MLP neurons of a small language model. Each row is named by its layer, matrix (gate and up: input weights; down: output weights) and neuron, and shows model dimensions 64-319. Each number is 500 + 25 x the weight over its row's rms, rounded and kept within 0 to 999. Numbers have three digits each. A neuron's up and down rows have the sign that makes its largest values positive.
After each neuron's rows, "fires after" lists the tokens most often just before its 100 highest values on Wikipedia text that the model never trained on; "fires on" lists the tokens most often at its 100 highest values on Wikipedia text that the model never trained on.

L3.gate420:483491487490513510486495516520529533504484478533504564501500562490531493527510483498506481462499469468478490533490523476555476529495493510470488492525480504509505516530502500470523467459494521556500460518490499505506503480459491529501525517532496505458491480497471507475491488467459537514491529523489486503516527541525479482512481502525499536484517487495468496504473531483492460527498498485529522473504447511467489497509508509538475517493497519489495497517512564501521475493531533515532479474524513487435553514469527534514497504494500514507483468517528485492530457521449494515524490485528523518505474515496508515479536515507491492482482526490515493517496535535491534508561476485487477494515513502515446497481527470512508500473467504535463488478495479490500506499423523
L3.up420:513494474501550515500478528489531541522509500538487526525493538448509486506506475489482494445499462498479454491503523501529483502507499453471504514496520514505493500501485461478511448464498535521493468496475515519521495500470490476474520546513537465458490494496496489460497494485477504505504552522526458518553514530504488487496465500543507552501509480468459495541498518488504473541446492493527501518512479442479482480521503509542474530481470503456477496514521538488528478514537550530540488478515510519460523507474538554513476516510505515505509451517509492489543493486464522506477489503500506506501529540521526535488505514487496513509518499475483503529502537565507515504576508480486494492524535525495486492478521495481489511500481546496473495491497523491479504531444530
L3.down420:503461516511522531521569520506560485545507544524504488503499498503516488489503539486494508462463477492517518511526505535483476546524502487519479455495513492499487484508509492473500514529500525480491556527488482509483506503521536515487518527500534543525474510523484502498531502456516481470535539533524461509502493504478485512510524430479505527503542496471469518499491495506524513482512506507527487477471488541473520510467568502527512481529493504508498502442503530523521486480495483523506466517536489486524493514556489534524487512542512518471523506472535522535514505476503510489507524505458451493482472471543502526552495532523507521514488515501507517486542518463542481480483459492525557521497505477489478525485517522496529476546494542517488488483537439482486498513486491
fires after: "0", "1", "9", ","
fires on: "2", "9", " ", "7", "0"

L3.gate847:478496504466476522524524477515482492523489500503533526500446528497526496452490493524481493500481477497465512516511480489485506520489421496502537492512521522503513509445535490479511495498486481503484473476484459502515518483463497543487491499476489479408526509506512439511485517440488487517509486471418474453489499456480471543506506537503494517515509508557512536498506518518514535464498494490537531516518498516499481466510442509488482477470522516519502516539508501500493494480502484446471473479546517513475531545511490472532524471530561503471488515505529535521521519542507462573522522515495556510496495466510509499457522499525530541507529504479479486508512515515480506502528538498496485489502510513508536503534487503465498492491538455474499491498548532502478486508494468
L3.up847:485468522514502522520517502490492484517501506525475506514472492528525508459451510540516472514489490538467518532494497453484522495496495494498469471518504493477479475456536497467521492492485494501520447437476483481513482493410507500513498469508473476463530469478507458535482527485503488533507495467446473455483492499483519530504494533513514489532509514502519530488504505524504532501508460522523521498553458532499475503508467510458484470468513489514497509561465475489509479488517473457463500470543519508486549525519481473522505458518549474488478522496548533503523499539509493526491506496490557518506490474480485477482471460509539548498514515495472523519490538508498511508527541483507500480515484537512569494537487520467519495476513497481514549494526494486496489471537497
L3.down847:511508444484451492488465528510479539505480517485472504534527491472507500502508526504499511467493530499447547512518498552493531497498476501509521516530452483490472510509513481517530538506493487502470527532494491518523471495534542492491484483501544492502484486507507498484495497524516510577473517498523528510486499484475507457483492507478522465496483515512554507492513503501534479501530531498461516519498543461515489478508518483470508479492480494516520515501462480508500531458479465497529519511546520535529496510526506504487539472491443480481520507472503509504468518531476471529467490528447468519498466464539511507514534526537512476503515507525486520538471503480455503491524489519514490515498466501496486531531499511474433526543421532478473494528502545492483485484492517
fires after: "S", " Gulf", " the", " Highway", " United", "-"
fires on: " ", ".", "stream", " US", " States", " Gulf"

L3.gate289:504548502527538496514524462445507489486509508503485510491504517532497512518495465483475460510493503507511549509507499506520440499477420472481534481502530520494531508488492483497501506521491468473489500477523477505518495452487531513490500513469523537476474468536510495499469460497536489510492516471562485535497501472479471501453467495514480504498515506512491516493477443437490480518522496490483516490529516505515524488539525451455535492488476518495519490519544533533452495495485542486535520500532515536504476464488489546487466464517554466494497445478474520513467518472458517510512486471487465495479500513497536467484530461509513481479520532457494475505534508559496509487541526467466499502456519482532497509537501470514519483500501461564498495469504477471506535495526533
L3.up289:516560483525503519498508470461491503471488521490487491505536503502493508525501478484440496492491497532493529496509493513502457514507463413487542517499528527510531488489482496537511498525485491504463471481511506480542483473509487512508485478457513531505478467513518488504492508485513473533479501505542475519504490492480471528466466504480513502527462496489489507502496451476503447472521526513478503522533512486504503494523524481442544487497487501506512472491502512525450540514509510499529517519515533557488492486479524554507443479537497475538521470480487517497463517460497493513489516501499456462503481515507516478481521451526540513541512530456483494501532493558496474478516506490443474484446519481542479522505525518547505493522552468546510486460478512484480541528512556
L3.down289:495472516464547541440494491461469486472479493538541515478480496462494502510491467511459484524489533517491475466526503517489504513499518513473483536497505482502512517510497457517527492531492516471484492518499542470479478474481483488563480490506484525504496539518487523522534524452467509561473507488431514479512502480548478539495519495467480510532482476519479522526487491493510494491503548525461520496512470489507472459499482542502510567469513504499459483510485500499448506473485493514493486518506531516531516523473472499542473481535527500501473528501450483493485496504530486541496498478494508511523514556506511497491496531497498520504526501473496515504487530548466457519511439512504481513490475513513475484559480536539480533502463504517490487518484478486490478471538509
fires after: "9", "0", "8"
fires on: "9", "8", "0", "1", "w"

L3.gate221:519497532452499523507481461524518483503458473483465515514531556525488548470462520523493521463496517533464530517470509475510477506520519492522522480493506489462551492536521473470478531509509488497503447515505510498465496461507505513515514491483493483465495476512532494486521510507520501485537466519490470516509502475516460482488484484491494496493490493519454516472498477484467431545505516511534527533498511517458492467483484535475495491482481502514472501542502523508555514456497507517502494474486495523471470537454527485459491493484488509504527489500514536505462513448475476518478443504501497464526519566517502542475498454521460480501474461561507493483474509468513475503490525465535451466487503505452499490492501493550484526461505484508484485523493495545479505501482502
L3.up221:496519501569473495540460479500487552490463463470490453544578513483461493516491461538506513496479474528497537511538471474489425530459466468501541511497500528531507476483513516480471495518545471483506468523479534450479500494500514451482471520480511479465501517499529546461518496479544483473527519504551501485491498486515500509432507495551495489508504506498512513485498463460520503473487464522508490484541519529503529539469469515545518496518515525522500517489494489473524480496467534505545527516516504537500518499490516493526466470490509520482499511536488487479476512495452521471487486490505487460498535518508457500464476517500453485556519497515513440506484478491534511477525493472495421498533482529498529520484504469558502505499508479509501472524531517501507533525499547
L3.down221:474505471486510482481479497455488517471523501555484470481472474501561447532516485478480487494519498503509457471519543506463540484505540516522501505511482509539511492523511476495513502487443550523490494491537529527507479514512516492475505527510511508510500520478521498500475511457483488511507483488502530479512507529490541487456499488520516546516503532518505522549488512473507544508528519495493504494493525556506477509491517426444485459500487539486510503452502484477489502526530511494525480536518440466511492497528459483474516490457470493463520505536469529523488435501538506535500480512498493485503476519474493464513452489483454537522527540472492526495463467493530502522526474459469462490487527491478525511486486509506536480482478496503466557478484484513508463563511505
fires after: "0", "1", "2", "3", "5", "4"
fires on: ",", " |", ":", " by", " from"

L3.gate495:495508516521481486500474515512511484531471511530545498491491505542497505529487468500515472510504486487529523557486550532478484487439489520464556466505499511541516506553490530546485559500486546497524460525483474544516478473495473535469468488483484480486501502476539516506502512499526502475480512505570530531515468474492509518476512450486503510486535468496491483540516505505491464525527557516529524503522495521473477520497505528499492492516452487548483512489523503513510459526506504466481536479500493508519528498490463549449501496510503489479510449496471475524503495518464510533484492444518471459494453516516526456514469462494507475496482521502475491521468510506528537495502538498518470467539487498469471538558512495514512443512457504507472534498459458510525522521518468
L3.up495:507525469518507520527484490492508501514510506488513529529480505446478479529480500527529505516493493477511500512540517526500443469471481468479538542458506505497537469504505467511485499492465547497519456518499512452516500518508483510495490500515518469461496511493477494502539543505485506451541520518488516506479475545511511510501501511494528473532504481517496501492500568483507534480526512518485442519453491481525503538492522529471503492525445509523535509519548515533518512521522489480501499551501483556481502475510492540497478523514515481537516502497477529488491537535518537502505450501501484533521471528530453470513489482460474497494518511507499454457530482507454484472468503508522505476512549488496510477488504453494509442521525466517502487482479507498465525510483492
L3.down495:485473526533496492463492463567506468487525513539561476505479494513537551491500489544454468492519498493479524489497436507501508510510478523494513489526485464497504506491474479483516524538462519491497511548495536510530477477517445511490505528494464499538548477475528454548508497503489467491466481479526511486534507522499482434518523499524479525521498508497541519505459489497482416517468442544505523493535506502526522446513522482523496500524505492516475481484455528511510503507502517521503484479528523491507545523547475513533508505492474500504496526500520488479490480489480525514490522505544501506456505460512507516512510449494514477511495495469492501487499497506485523481497532554528477503493464471490496533543529454488521472528515530519492532503482478496501460520494528
fires after: "1", "′", "9", "8"
fires on: "5", "4", "3", "0", "6"

L3.gate578:546550471485515488503507518484490495514515527519501496487492514540493495468498497484516511480479543482515457584484538504575505465483492474476502540463525501483490489535510483519543521511506513520485510488502544491476488490502467514519506551499478494486494494502528462489519519460569501490513518453540490529496485535522494465452491500518479461466512488504482515516482491529486491546524500478471533511570564483475516515540547514504476495514437562482516509497520499515509454511509520508487497458479526494460538484468492544509515505520479494492502515530522471509518512496494517524538472510519486490468468502509530525496508453511518533497513508531482430531479464518518560449528545477538484477511443504553533480509514476530512449470459480469488505486459475480468495514489513
L3.up578:536484481466521500441496483509553472519517489477538473504474486533547486491499497496528527511478482514520482513423473462544486475473540522516435462489473477500502506518523506487479496482506530499468564478480503510473526488485470482482507532549481528469498517484509494498516489501511508524482533484467473458506495543508560495555487534522493478537471492532525505505444508482526509528534536525509507508499485496519477502508484542548509483498499530522486469489498472485525508468525465483482482497478474443540476538491509484536559564486496552496452513500441522505490485480523498488529478477524514473498514519486494491474502535468489484506547508478504512494466498527517519505526489478489518494492509510518519462477517492480509479515469507470532511503486575517502518509527482
L3.down578:542495529523496488492500459482507492467504559502511467478503485497494538488529455529472508496525485479530491532492501512514516513489533438490530504488535506547491476462489466498498534518465491512488495539470554488488487462515525479451465513471543511523540512492506479521491490534496467512509484501507466497513489489468452481443531512488499527500527521495490521503457485480565514501481467492470529467469502504510459498498464474490505504495532522523474528542499499488500455500513501504495507516493450507516502507487504507478518423509472501508451506518529504464483517502522512513505499466458496491523491538510479502524488469553465445524460532499500483497476515501495528458536531528483446517500490496509474509502523506505490489482437461513480554508504503496494477517511533
fires after: "1"
fires on: "7", "5", "6", "2", "3", "8"

L3.gate513:514536428529463468505504499513513487497477478475495519476512478515485535506526506529483480500540486537514479507484486539501472466481516501478532493469500481480533529490507476499495520505456510506496472469501525523528519484496493558530432547497487521528502495505493510518526475444521472465479478530548475515513500459488506498518470462438455485463494478486459505512526491530472500516522489508504496477501533532516503506482535509469512486505415503496483512537519493482472476482477502507508501490515519521518482476492447510470529495510497480522493525441513517488514508500437479532498493476490503477479458520512582507511533489521519491558492499515504474458499470520481501474493505497524498484460509456475478453516501445500530451491498473493498514487502499529517498499515566
L3.up513:516489474499500480517493490485462496486507506472491470512506510473474494535503497530505504533524437517516490466491499543510462520459508500484515498495502486504486548488516451490498519498494514461498515484492479517499512488510503517452425550483491542559491492542510493489530462445503496496482482545532478500528512451496499472544490495423513480489508466495414500539526527500496494505495476478511530501496511482557497463501538549458470463486469510496493522513497499464507474535462515530526464474527478499539473493525451523467519496526490494500470492504526553501494457457454489480453499451507489515479450525494577527495560463505528506535454499479486482494493525519512517527478474479485505519493499497481522466534496481477479484473467488503523510513518526520463489483485545
L3.down513:504471515505510512511475494479490515453465511469442519548503515515519496476530488520522497484521469517494497520492510479466480496515514479503490480511498467508513449528532467523505523484498500547467489479448513533511483477534491473509490498493466493506462473484502480480516521463468530517493463485541523550465490522448506530501504498514513477528497517478489474503521493513455552508478517485501502491481534500476482452455517479477477521482533470492470496444461484500512528476477495475507517503485507543549485480537551522514495506508549553518549475493470462543493482514537500503482481491504503516507515523524492523479489504441566477486471519505487469517545507493463494513474524501499517495508487556540434482512491493514527488487492506489503555538534471517475486465492518
fires after: "1", "4", "3", "2", "9"
fires on: "9", "–", "-", "8"

L3.gate383:453488484496556515537490483479506476527544497544506518492504520494481476496546482499504530511549498524505526504465517456547538485492429520519566521503490518484438510484519487523447484456503513496479508519505502484492508465495473468513508474487522481470454502500471461496462448468541511466540511509533498490494461484497470504517495500510518516468482539511511455504484501500490476541528525509487495486519486533494482483486538499441477491488501499486498508519500517500463498509508453479492534500521458543511486446506529510528494490487504481478496480497499462491492496524547464545530514536455496547479496535507501443503472479535507506479523510444488488464520532504509501464527538503515486492508463483465531447527514468508543529552483473519473481491508480482475504479538481
L3.up383:452510537489505534493492500492545515494545536507526480514510508524478522534443492482489530477504463522506558488513501508526495510512521454520551519457505459503471542490486555571513470521459501503467488492484508542533503521497513532530476492473498498491501516490501527516491480457542499496485519493533528490466516493501507447514504503526480461483470521506536455505476518515529513507495482483483510461466508514517545505524477534472494520502477467450502483524488513461496528514494515450517500498498491530502531440509530507488509475509518506489464490468495483490498472481495497503507528542453497517511506532461528524509491494516498486488530465516519500484488513558499510516510513510496500507484489554519565475521487483500532483482472490552498506468484507514499493497471546
L3.down383:528480476488499507554479512488499511488491481503474521469520507500498527455530472479498494537494540486497458479497512475469483458517475500502522505494466476497536516483571519481492502487497504485493485477545480491517517453482494503506474487491526472487541449471519456490502519542457478488534463518490508527515478523446483584497466486513518504511515534518522512451490513479507480511530515477514473534522499518461491506472522510531515474515518480547488496494495513487496491496535484491514475511503501506474502574478493501490509524500475503498475503544492502496486501484515553484480472494499481469461475464541485487449505518496506501483462495512504496530512493536485522469484469454498469520485510518506484573504529522509476474469555487470539504500527504475541534454494473
fires after: "0", "9", "1"
fires on: "0", ")", " that"

L3.gate586:524531507529516469469506527503517471526442474476525481501493515479461488460525451536525493511514521531486487570503547460494504494486492524523485501495494471481541542477527525560524494455496506536467459478470517498510505470477539504524485463511472517508456480521454528498548481520465502503511484516509480516484504507497507536495477494507474504492538475457494484490507495497480496533519542486514524536493474534452495518534506494498505513463489486513474552521521568505517430490509498514485505536490542518542542527440491526476510510479527501500487484539493485512521534514515468507513497428526486476533476516466485475462494490461506503521474532502517491484525507488484522509517489462530499473499496483508525473528503479526519435501491504480496530497438504467519538500498576
L3.up586:519524535427523491506474490454505487503476485476514533531489535490496524489510500502504520507497509494488491482479475517515501467503468539514526476498564526494506542498545504521547501491508477520479523464503505514485525471528510526469514499479478470498485496506512513482510479497518484442520454486512461495511503489559479497523515487478525472532507513474468471506559496499505429484514503504519484501517503511529506504542487465495482486425528557497516494529542539529489455538484530478519514521479496464497531514475525538481497492438519479524534434553501496528486539523534491509483461497538486464495508501505458483467512518472504479484525497533568489479535551463517474498534512493515473517503502453475486447470502516529491524480565477527526513488469501519476477464498506
L3.down586:454492494523510464529475492453496497497523551479523456500566521519529434501536507525504516452478539489525485510509526479463506483497489509516494506508492482535512526488478455500503540490514474470516514472511483518514486490516518503505503552518495480488503527536518523508491517528526526510469475445464477465511540504475548502516517510467496493481524521467567484500583510492535506462478463527493516524461502460489479473500549519525536479467511513473526454530512501479540472470515499468489506512526470526525511498497493538488489514498533500515486477462456479458472475445465465493484518489447531516476468511514446494485468481500542504494522517511504491533526471498519536541491510490504514480513517537507496496511488481473499519483480501529511516466483498525480503467481507
fires after: "1", "3", "2", "7", "0"
fires on: "th", "a", "st", ".", "rd", "nd"

L3.gate272:516499510480514496471469477490516492540470498527503473452511480539485498482525487505518497517535531495498546490465544510544509482495497495492488511492414479542509481545521500518499507457491486461489502499469499495487492486466530506524486480493519547495485485525521489534437447483463519474503505452470510518516498494500491520547490465506472490505449486483505472520522516489471541531528554490471549496494475513515466524525501464503462497481508474507508552514510464520504508513551469469453448486486493478477529517513487495490511495481492491494474499501473468532522481515520456503514496476511549514495525508470509489516487443523537507504540519525516509508471500502494448499486498484503495495491519528535533502497526493482520480526469478449455497494495474465540475524531489
L3.up272:511500505527516505472512521529512503492527487497498500498539460525551541524552513534487524493474522510502497511535471527555529491478512465499513525514516523545473470475535547547470510519504452527492508519485484499533554492520498497500541510536517510521531503516489497497529538500510474490439469497551519497469478508526495472539495500498528530484546530487469520489497469529514514485498544555525520484483523510482503542479484524468486511551545490518500463482513497482483494510539522512488495479513493515495503495491462500495498480476492495484479521516549511462474480551482481504472452467488473505498524507437489524494521501519505484464473488511517477504514562458539504548519500486503507499492506470499499473512506453520497548484510481517489504462493457527479493485504485
L3.down272:534495513506469516479512449480529502502511474458493494483456495485495497457512520485504470520501454515541501469498492490484466457488481482525517500532462524451559492492496546484484479440511478491516480470506538525527492541518502512499487525482510474527504465499507493484484477535503514486509507499488504484503546480531475471516483496542528520493540473482502464543502526460404548507531471479494494516504516498526475529535505490460497479494505516494522514492485438507487538502502513505482471519496488526473489463544499519506470502479516518481524484523524482464478486491482522506494484509508456513474523541494512512489478502521503537501495466549458487506507482533506505492486520509467512524494503471525525518523473470531470508512500471521478505496543506456500511486527479
fires after: "-", " \"", " Sh", " Typ", " (", " the"
fires on: "re", "st", "f", "g", "w"

L3.gate386:487515496521500511466479510566516511568469443501467508484491460544494512481481491531540486508511478507491471557471501477521520560460477476487516504518514494528526511531522459484505515491480508464503495479514507528488486473521530517493487543510503525531485507519518505489519534479507502522440505505509507493518495505520502515469479437473448490513462457504490517516495505489501465522502548552518529538473515463522552461501502540512478491528458498531504514488548507474447485536488505518544472497484543532491468528503489515545528508517479514513471485484513488492527467504511496495479519495519494521444477496510497546461523505532480495490460471509535496494482470539507522485575503506499507486475543506466457507484490497494503462479472484525513536521468508477500518517485535
L3.up386:436502494510471470515498508419460500511516501514507514500469524473505489461477475492499493487463514522495483462474530447531504449514493509504497484434464491512475515525469495514508469506499516515512476498476490461482470486466483512479532479489532509492480515491460520501460521517490455479495468463526490522496537553498513514484531527513547475482483515477509495518532432515504485530506489512473493520504496507480515500514502546494495520503526496467493491511510486525535495468501494502473538509479474492534504520479507487462504500487527550485447489482514543510552512529517510485524474462556536509498458490440504481473440510489565499490542524518506507516504530502529525520484466474466513490534501520473517523502529461535510513514466523473480506501518481517512432485474495
L3.down386:483460479500531505546470504524485493480505490496483533486508470435467501534461498491552543475485488521500547500507501540516515514499520478478527472515491544498488526516506495523540497498489504529495438537457458505493523514474528515486497470520522529499514441480503475499499489504464515545533472499444455507497469450443545504509498486489508511507513514447526508471527532477489507507512538486492514481498489488435447470501478465463573492497503441431483504513495460494488498498483492493527522515514528486468534489523505492446515501484512492504520559525517524535506469500492468499503509474529486516525514469483486533510491439448542495500482510497487498514515507488498515492471535491499544503507481437487499471502470499509511511489549483450556440500529513509487478510482507
fires after: ".", "2", "7", ",", "9"
fires on: "8", "7", "6"

L3.gate767:542490522465489553503480511510532455486510457537499513514504517505545535463503475523496513499501490500527513493480502429518483483471477511521547494482517456502500470502497515465482474467541506480516476536513530448471510459552517495494523455476478527542514505551512490484484506477488542517467494537502495526501507459504502482465492468530454495494524516527535477527462537421484489521514516516495557505527538527444502522464485444513501541504500479504509522515476533506556461467480491506486512505506475482491496500537534444522480522506478515494540488489494522507444520492473522523438490521483487507490497505507522527463508486510472483519487536474491465498458498472510519510490501487492559441511482485513484509504533449532495455486494470502489502497519506455516549544509502
L3.up767:498513516492498482505510479474464494488485505485495561537536551525444484546491512525522490499527536468495470529528487489537487511492471482534518450526506502503523478530496522480524504460499500507502489475474537533515510481480487525522505501533514497482528469499505477523506466509505470455510494528490504527491537502529517530471522497527458455505536491499500501450505505510483506535503498463488524504517507468533503509516501466464505483493513505477507508486530509531540449488504489476488509489516521495470516502486531488481532477479480473435524487510517532478457535501480492507502501510517503473517485491538477473481500511486464444544455489518492511503494479490477482523550470485519514511472519475537483467553499523517468477466491537481528498507505551461512532448480539
L3.down767:520486476521489525498440485519554483463508450509474484506452503471543496480484434506484513486511476480506528449494504472476484525498486532505497481460524480493510456517504490510494473447472493485501507523463445471493486484507550494520508497511511490514497518502509520504520524486518485486503508479509477515502504507467472496512431496492495510523505516506498521548488535486498490497469502513480500523513509496464497500471490531486463476522516522507479512535452532479536500482505478525515486532523461507512456513529477463467446531515497511579507487493513466477499496456448500499471512468505488496487516507507519491473534548505489510479472501478497482478455509481498516516466490496514465463504527533492485479470490499518473473539498468503472493526506467518519537564568493
fires after: "1", "0", "2"
fires on: ".", ","

L3.gate78:541480494496508497488498482523499477555415501495526522464524489532530489492534501488523463480502505504519505503447499461460523487497452481487490464536516494543524544449482503502484518485490520526519507449490504494491510515498469500550507502496460504516518480527474511504487482477530465515490444508470503496539474494465463484491488474515505519493520493463491493530476498516495493463500505490490541469516503514495488506509493523498497465489459562490484516498533508493502448462517527409443469494506530531479542554502472487481496497464545473522483521464502486503516557482478464512568482485514483469505503471508477478479514505523524504554492479481498503528511531495480502544471516462551539506509518525475512490470517495488441528499507443507469530489477516517521488522534490
L3.up78:581486517500508463468508453546509442530437497489507518487539467516492465504497508475485512501509492459533504476470524481500490464491447474508479479535515487495530522438487519464486514527482505511523510438471483515471494545517494498549485510494475500510504506498483522510505494497483451489481470495502515500535471507469470503487488473490496512486488503463487473545463491492497507484510526469495526478514477522498488530483497495476489454511450553481460527503518497472497461486525523439442462521548548545521523522490484488492496525471536468517472529461452487496461579486503479524565473481525485483503502490515510466507471515507520502523504469478467498495515503470500487520467510470524505488520506511520478481473512477498456530538522439527476547495488525506506486551555477
L3.down78:498494545506530512498482524540527492495564505512525484574535483461477510512507510466554536486529471467495534479553506550530478495481534510502527494523507516482504486502536488518491503519491483468464529512498460519510470503509528504503497521483530495506478520546503517522495481502517513473515506512502480557508526487463512494541542441434517516520481484495507513532499464548569502513494512512474489514479502450515501568465478507462481469476504499431518523512518485512494514524498494512508500506545453527535500485537534506491506493460521483478481507531477516470509490487513497503496489462477512511486467477483540483506496510489470475471501558507510514496487517507483508465505466512489494494539503473498499572491523482505486561500496510530448521467516464491488517493449476
fires after: " Liga", "0", "4", "2", " ", "1"
fires on: " IV", "0", "th", " Red", "8"

L3.gate67:468498479509514516551533503479570485526484487537500463486496523499545488495533515493461466471528494521513480489493506496508559527490480486507538504540517459531514561500529524532466485501447464517512498490513507509511504465488483516492523486507515502530528495541497503517548433477534520527526516526532478537523546499455504467511502492487502513501511520487501495466494477439481506525511505470541527484538512532497499490482515485479513498485466511508485502536504479455469483470530468504485502508531521509495477478541482480469505499459510505506487515485464551515480484479473554522506470539501475527458435485547511521526497527488487537508500516478550544506509453501499523479513537483536527486488495495491500453517501495501499437474506543456475505505514459509545485528519482
L3.up67:494488512523476457544529470473457513506507502501481528453544511469509514550505493479507503468530477520526539521514484456475472488465494480517508488516544508457520489465485495450492503514470494496486521444482488488495494493484539453489463488527515489530524488476491505543508511537513511490509474485477519544496563515502489479487492506472495498461518484509487476453499486519493495486502505503426489489517542508504507518511556459476503497509504523454474518485522503501486521511504531499427522516509478463523459425500514510462483481481470454497586516463508487533497511512483499509491489520458496479492533481511522493575497489462517449484487499495480502479534500494478486493486552522509529493512537468464516471537490481470548520509465499508512483479496482482535500521494517
L3.down67:481512534477490498530527480506505500524478490484529509486464504492503470484529499520493534487514535498458522466485505509484534496477516506509492454509476467491527477538513510497514521480492496536482489476485559514496525519512455474486518461515493516526466514512479517499491470507477510496512505520562538554494466516505540492505519462517489527513471450492535476510497502483498487510513525483529516506514506500508449503464479496548481496469490502525495466545504476498527487472446485551486485528498539530504494548521496470508456527497547501522515507496466519487475506473509493465499487514524485531465516480467497479497479511539514530505505458483500508522539435489462498464441499489509514506475504531477486505519485549488454487523483491499534491504480490506485432500545558
fires after: " ", "1", "2", "0"
fires on: "0", "9", "2"

L3.gate639:534466476522504481522490524454498475519454487523512526523504476483523523510538494529474495470529495524480484530493508452526511502523485494515482496430503514473489506495476480519483486469512482521474510438506489541515485511483516462525540551525543472495568502543488491472472532504537508489484484523489477508523472522450496461443474460524499473474509509479510506490507535454483447496494506466465514510547477509483504523510513483507472484519507530559502479495546582513501501500514477511447468526450524499459514509443492517496502514513490521514466451487501469530475538478492508519503459499534508470510469508495516520470505491482508436514478503539469506510530488481519511494488490479509505455503502469491496468474516460528483455480505473490488478503488458498521499507482474
L3.up639:528485473559474542495517487499460517463494511504510486524505489528492484484469486472547533498442528488507506508492539509508483474477508485453503503505483520497515527523520525553540505502476506529552505522482556497515499515459460513520485477482537516507479488502547500469466476486515501525525515509490541535521480498497511524492504474474508553472562479467510487446521512492487477505463453533514516505539473517494509531529508519519494520522483509534514501495511531478500473495557476499526527463516541471526543504502491533473471498538488475520494533486526519485526502496501475478528507444541515500516517488487501519516511488516538467513525531473451517493472505500467533486544474481476497454460465487565515523505553496493487439515494483496487460486480492470493485517454528
L3.down639:514438570474502500470467520499502492494490522539520497507518534462499537463510489504514482508569483485508493470497502503509519520504470504499504519476517460460493486473502498505483448545532521463461457553499532471489519492540496496486475510489484482526495464510513520506511537525518497489503467521495534498498555477549518451505438501513532458490461469462510503507476486521469454494500531502494501519498482507472512478511529511481504495476495494508494499465489514507515534490506479502557476539493462524473466454511490519518492470534496525462513501485472506502460519491497503494434479511441487506497538476517510473497494535519488481512481558493526495520477510465527468481501476526503499512497501513494480519496536506569504521474503466489504533516540498537473520488513500
fires after: "0", "1", "9", "2", "5"
fires on: "2", "s", "3", "9", "6", "5"

L3.gate983:489573514462484538553488518499508478510502517521509480511500545537506508469493548503484481504512533510502535552502492501524509496489467538526486507474488494513489505508487507523520503459515506512504460491488442514508506475489520543482521497475524495491514502518515461464482477486496510473530505496496489480488496476493492509517500500480480535495483535530500526526505447499457490508531533470501501514525471495517528472521481484475504500465458482472522531564553492505532482463518475501504476489508470524503549499481483519494501504502518496509430458513503510507510511516515494526474518504497520496487507488507470471516508475510514488455458529528514521501509484487527522518555535472451529429464510457464552500530495483530498497517502458517506506489485509489494477522511499
L3.up983:522560532511501516553491477493513490495515519499518503497509540527498515491490529503475501496522512512495496547496512514494523521502489526507512506496504509519478505489491480473527496459469500493483468525500438524525548497501520528492514487497534489507511494512521462449517480481506499479503509539489465487483478469488486506545493474461468545487477504540520507522519461497470497507524546507512474510524472488514502467518493480458502497490490463510486500560536484502545468443505452482495524480482473514508531514512485498505506478486516521498456468506520529512487515529519512512460524514477504473470526499531474468499524492498473493503446545526509525499501493453515507516556512477472542435499524442496548492544490528533496501500494491507556514470505511461501481497484506
L3.down983:515493498472493475515498537504500522538539533503509483526513518525528477475502531456504456472477500530508563514493500528444497505511504537544455546526512459497539509510439480529531522468500486566504520516471475531523520477516489522479488517475482493521480560488490534501490478512488508496464540516503497538425462485525542494516543451475535458513498496550541508516514503540536491504514499506525481533495495462506502506498536505473552493514538466492507447482483528501503506479482495508504528514513466512523482533522481509447511493524533531498501493483514540533489487486484477516513526535524517518504463481507523525521548531510460498468535531513493522487527443454477518486467504509523498498472518484508512555501470483501493517543514527509503504538487507467479507498483506
fires after: "S", " United", " States", " the", " of", "|"
fires on: ".", " States", " District", " Court", " Circuit"